config.yaml
intermediate_size: 2304
hidden_act: "gelu"
norm_place: "pre"
norm_eps: 1e-06
rope_fraction: 1.0
init: "normal"
init_std_qkv: 0.0157
init_std_o: 0.0
init_std_up: 0.0157
max_grad_norm: 2.0
batch_tokens: [65536, 131072, 196608]
max_seq_len: 512
train_tokens: 998600000
dataset: "wikipedia_en"
MLP neurons of a small language model. Each row is named by its layer, matrix (up: input weights) and neuron, and shows model dimensions 192-287. Each number is 500 + 50 x the weight over its row's rms, rounded and kept within 0 to 999. Numbers have three digits each.
Before each neuron's rows, "fires on" lists the tokens most often at its 100 highest values on Wikipedia text that the model never trained on.

fires on: " of", " on", " b", "b", " from", " in"
L8.up1716:620559512504604623463518490530572570645512518459596483461476513562495527430611601466451448475534474475499464497480481569572452583502518444465453518544502494454541548579492528475428421490459517434340518479480448465478495552541517603481436399580550447480412482571534506451390492483538493503

fires on: " same", "-", ",", " of", "19", "ency"
L2.up1433:468502423527442444498502513507482570542501531509464582500413444515493471528487514444651545519439474479482564555539552504543571487527495569536470400547493428405507448507537547546540511467534549509524472435522446497521444426471476486572516558503515541528418535442380505539477546498484519561

fires on: ".", " of", "'"
L8.up1394:575464533435479551452447617511468478483442543466537514562446590505443545471514548447492485443462536442494532494523430513541567497433523479551455486486493445518464512563465468642541408561542475463459463565456506561511547483459470437559487431435462536525514486565411534450494489483478388542

fires on: "'s", " for", ":", "the", " of", "'"
L2.up8:516479505542512499469454537560496535556518488474505377497445516434511498549597592545481421389522400567565522340608583578488515542499562413506465493507462500549523559532472527475456551599414515497468525460481463540444533470539465556610502547496525480449467451550461507499503479520462483496

fires on: " ", " as"
L8.up1491:555460447465546508477465492552482551529546520548501512454500436523429576500491440433438366433512483536514521512497433533497502473477503498412546507513536456474322440503439417418397543520417477514540393576506678498495469425545454468467469495470523434439481529533472493467552572479400557454

fires on: "-", ".", "row", "ing", "–"
L2.up149:551545522455455384468446490482498466541442475594593527362458539478467512518519583501505449503469447517501489474503496532503481510483479484504492387440455534561544451448496435423490518554463509437545516511484492504533430553557486501478505498457525430584515486482538465424484459472503454528

fires on: ".\n\n", "|", "-", ").\n\n", "\n\n", " |\n\n"
L8.up343:506451573445501373494471579503487568501536523475525583454445445464447491536574550511600498539444577484498500523458437451492557464471581460598429428538496437466543507572501599447539388442498502495418569514372627488443486444451502580500401518534511483537484542593481462569466502493557505486

fires on: ")", ".", "ate"
L8.up2148:504513578509501548572450510498456491601515508501501487451544465456468563455552425487464471512486600428424488441535445577493559577503509547452514574549581501475463472502583463519473470587488510432428520529499439490562428535473477477460454505452442507446509445503541461510495542617500551488

fires on: " in", ",", " lower", " of", "day"
L2.up2222:420442464451503523470497541508534429453480479498497511416502489474496428494520518522543536504481563516546507497489509524534498459536521521564441383500531567482446435417513579464628353523321480508534481543465513465483549581571482558429489567433594488584500533522498493487450457605532507506

fires on: ":", " with", " against", " club", " for", " of"
L2.up2226:516432537521504589453516485516418559554466511604493451448572526444429543491531501482498541498504521501561469443520473491567491488521589455523583455498447470457412480449481478541444526405533475475496472500486555484490492475448471594490469521384472542482469385482547486495476457532604510568

fires on: " cont", " ", " inv", " against", " lead", " with"
L2.up1122:527483532532409522505534556522466504496447497555397467481480478461436583467572470509477534523505455473527498411439457495575510475462543496577555510379485452545509475535434473517545508418518552524448453484487559479534373457586458578489522529479386552512511451485577505472502453556631438547

fires on: "'", " '", ":", " anti", "\"", "19"
L2.up783:488483493501406532395427489478468478538473448530479483500399463469531528449450500455414417457505534564548503538507500483527532519490507454501533460518451469498476470500470530463381573566511494409497600427444447494426501516554445569507520466480498446501511479612460487552510484458482537510

fires on: " ", "–", "-", " were", "t"
L8.up845:580461455483502464547562519501507379524491524520520595450496465545432530565508546503378572518582454494491529454478485450470509438476476504460553495521505528519352521559551445530592536500435526410558421559503484554427532430602528547552474554467567454483443566432517467546441560498355455533

fires on: " "
L2.up2160:588402475468464545511569513532459555568534566523475380507440438555411540527475544481480505411519437515445491446550464464462460552482496496497562485509570564389481486500578425507514473422490520452545431511397537595543508476530486508524445526502518509506407489532526493601562554531555421505

fires on: ".", ":", " company", " "
L2.up530:544462449501454448474509565532537483509483566455535455479490531451408624427561482492438465545461454463514539428577433612434585444552498464488488438518548471444545498472560488528551481557454514463545516400479515494540593468528492475480482504458552525484552390564481527557490490458475442588

fires on: " not", "–", " According", "ip", " according"
L8.up575:582468532510474482483460487554475467496493535461478495481564503517550533501499463448470524548521485471451486534499418453527468539448524499514520533556511492441502501555484513440542427506509532482566507486468450448612518553516483445571461503464470402478505518433505456481536413564470471555

fires on: " that", "-", " from", " around", ":", " of"
L2.up972:640475434429527498470448537473493439481528471461570488545453518431481526557481485517550441483519533479495481488488466531519471506543485475416526332510515510581493616459494519576494444504488590448525469639484501530487480597383467567485542508495457492536505538463512482427521553498535564508

fires on: ".\n\n", "|", ".", " |", "\n", ".\"\n\n"
L8.up1599:505474505479537404421492554485490548505547531418539574508457437464482551535589568507560512532454535493489526505474360506467518481477584433588452526515541504419478510616510555534579458496449604487439497512413618499499484503521511629504441534523569531535454562533474512475475499521502469486

fires on: " (", "–", ".\n\n", "ue", " name", " according"
L2.up350:537516420478441498487486501472483500535466478421511388475509462517516472436498547492373458540555464509533393542490455510539504514529494488484620554458536421436518449524473507474402462504499598443420498421444500514539492633538490557512491483514480529555496486522466467411542491639484464489

fires on: ".\n\n", ".", "|", ").\n\n", " |"
L8.up1138:504485546436514395423506550524473526512511536432491566486439443440495525555606540507598503527429578492484538551454382520496543451478612423585493504489524474388522467606494533494616414481482553444443486543391612556500471483513534586540460506519566476513480505551473522500511502515550466494

fires on: "-", " of", " ", " \""
L8.up808:521472543424529465495406516561569438483437510482510463485415531502448458506589607496491411403431505514459525535573448578400635459441483533451572515513483504554507510481477546529397428554603467432502490490462547516499413486480437418497548486551468523561459492541495510516409529560458464552

fires on: "g", "19", "uck", "-", "ok", "ik"
L2.up1823:494515456512554513450564412469474460533536557489494524435476545516465509508479434415496541460443530514461470477472443543462580521510541430509487521517523432540516539536538449553399481353417486595481529498501506623554537444471477617477440485516550494413478450618503496538470520504488531593

fires on: ":", "at"
L2.up1429:445483464573454460529440602512545518461469565460503498502464586444412508513502492543499480472479496464517563448506515592487460444482463484599476473512421482487470507513506499526441556535350525512522548521532582498382487458501558478503553489597476415368509516605558648482466532420506529529

fires on: " sh", ",", ".", " to"
L2.up1990:556439514508455467468544524555428531483533488462534492482517461379449541432586501521598406531509490508548535449453519469583503533437523513516511547417441431533589449502544527461467421546477482464519475430408573462431435505538502503511486395545569432476439520464555572607416467514539442535

fires on: " of", " f", " Act", " from", "f", " inter"
L8.up849:506580535501512460499518525501457478531599525522489455484392479460441528555506517491581436463457518413602565441465472551585547496438460522501527480521575468508456497476520467652546573587467527425457542563489584543457410501373562569474454535480490393516474570476542479422569512451588483502

fires on: "ing", ".", " that", "-", "able", "s"
L2.up702:566471515430509508496506535506506478515513499558675433319446487458482522471468522550570549493506510555521401575509499473485496568508477484481593553551512556582477404494497495518452448559535499445580440634471491494566464490506495572506496519550448434537547424528537468441475556531529488514

fires on: ":", " -", " –", " :", "y"
L2.up1677:494445444522500434466496462547492568443542509473486414472481588427359582570497452517495463530540470563562444446466421486520592408566543457571526509465465362404490420533507499543474527489410499488457490427493530488544525484458512446549553482544522518499516425490551583551501561546515567616

fires on: " ", "1", " World", "th", " highest", " high"
L8.up483:473489513544421480514499571523530556476558533531516478480511490547398407531523500454435503555573505451503500537465510485489579513514513521507506463487501486478399517470514495535505391562405480522533511522466537476552578422486445413528523524516554509474514509499475571458457499470508483587

fires on: " many", " the", " of", "0", " at"
L2.up1113:538493452588484484462430478545472485464545651483533568482536543387427551390606523586420432462490415526483509493515504532524555477487558485485496544489499428397461507477463500565431511483524522471467530458513538497475480431527558548486440474623494478473406431552542481550484461480484477646

fires on: " ", ","
L8.up2123:524468589464468532567559535644564569519513534469484484586457562525452505551593511484551496442434450423484468542569413550413571434488466534543548543434475493429435478467546570462544483481560573493544435572504488500524482442547477385455498399482580576471477474539454576458500507514489423461

fires on: ".\n\n", "-", "|", ".", ").\n\n", "\n\n"
L8.up777:495452550474522384386549575541480552517512544435518537480458475476572523586579529531589520506441571481459525526474375523439559500469621375592480502532532488455535491598480548502597371483441539430461507478439599557468514483521537621512434534548528487508499522531508490527511483513517509466

fires on: ",", " of", " the", "19", " for"
L2.up2044:497518387557540461501519584436532561450531525548441571554463458521533456490538455481518527581502564451469561533513492524555537526572498522551574516593525493522515448539513559521461600472542359571425519415536446500508529413534488498523505464530589496459463465486575485446544518419450467477

fires on: " of", " for", ".", " |", " in", " his"
L2.up665:511533515557504540451469527529426468485359478600533405479581455418411562455518505489511467402459535394550510529532502558473503512496513404539498513528459392443416498440541496527423443520536509513471442411447626529470496481486471531564533468505474521506465441457474493569498470543502580585

fires on: "'s", "'", "’"
L2.up2020:461497498565505480421402540526464468526544524483456460496480489568465551447528553513479499428492472521583503474531427461525596463587632505460509491516527542533451465549503524527474545502484446476511533497549524541531523506525425486531502522460477539501507446506436496525485431491474461508

fires on: " into", " for", " |", " in", " by", " with"
L2.up1574:531456471497560504488404428609520398432521549529497482488530532519483502338507581500481333502479442495545486535546464526488553513369517474442436526508483458474487509541501487500497602552538453555472441494477504480463425495494514500464450543464439568512503511619484541560552483472418499464

fires on: " ", "-", "ers", " upon", " in", " of"
L2.up1516:522473463571501521431488610503494511536519501450503529595579562502568490462546576504441467510449553547509504577421420535486506558484499524491382317511413455533421529480476509504429505477482427448448430505551521472488557529670472549538414476509538484573465462531473519387469504473522470518

fires on: ".", ":", ";"
L2.up2099:483460484615420512567452520580510501459536589478498453471522548377399581529492553503485488505419480518543503420545542584510568358453549420506462510437444384516599518486535511492469483550466483455494480470489532537495480498491399527520516395488542470347493461477512607577465536467590517621

fires on: ".", ":", " of", " family"
L2.up393:493474479529479431555515504532462515500498579606447437537468515487424511430493614444500437544415565490558498470559388484519600420562583374429442532494515482532506450480548541591458476508408506457447528434513569533564520463517554464554453493553495524426527552510490507491489527470552515674

fires on: " to", ",", ".\n\n", ";", "er", " of"
L2.up754:475522419556423590500516469530508576450518471439468454563463402454481473573436507539468531481504589482524631542548524502497483610498487537487603485523493482509517502535504566557482486504520470569443572507522515466464509553524520518447516475541513512502511519461529471456558462562523442498

fires on: ",", "/s", "),", " second", "day"
L2.up1454:474498444553411508518464469568517477512453491464455527485478516421464484518504468516444495526561559507513274503453553558513488553604489510524451504517493631545445393463517564451511433503442741495666478448535455461486501564536551511419492494482579508540506489525514515504567440488569480500

fires on: ".\n\n", ".", "|", ").\n\n", "\n\n", ".\"\n\n"
L8.up2068:495503523461514407500465542521472563493524554485511588504470442482492470535587519518617535521465561469462546522529409498467493491460569421611421411586499475441557520583456540498513414504460530501375528490432584495430529434509518574528409490501510474530504523523527508503489518513481532462

fires on: " of", " for", " in", " on", "-"
L2.up370:581469473544470536361468476545527454564573482550469544513449523482431522487516561505576451386488521493575537452579457560530540533471509424444540492537439448519503485459465468513466518569515526524468504459472508472452575551428509387556465437492551499394514469568481492535466403508476474457

fires on: ".\n\n", "|", "-", ".", " |", ").\n\n"
L8.up1746:487525568440548406427501592547504560500451522404540576470415481463518485578572500517628534531385592465468504540450392519486545476450595398528518460531541491478569456587492536438546378493470512445459507497414592559464491511511511553526425495526522497495474479547500491529456501527541551453

fires on: ".", " were", " was", " of"
L2.up1354:468472477549442485539452499504497473486516551489496520492512564533521527483487560429490501572402502432475553480462428458514594525449551434443461495501524472467510490525541534629549509487471526473448470421507528543489489491497495519509453515533402533450500539515473523492400456482487489506

fires on: " "
L8.up913:533437560467453512475558518563456567522617552513535526448498543504378576557478458514401410517518486472528418555561468502430521458563487502522656453405516523472421450525564488512484495533413540493565403573477561548509520477524499518532508526454550522445530460426502545504485503520471451439

fires on: " of", " for", " by"
L2.up167:523461453566514516501438446602515493518456538528534573507479441495507508398544590530457364436500378446514513529502437506498496544375576521485518530504474491453502526504449483532477472481512568581563556469531467555464492490536578565455499439588491443486459442573473473601519391483426454548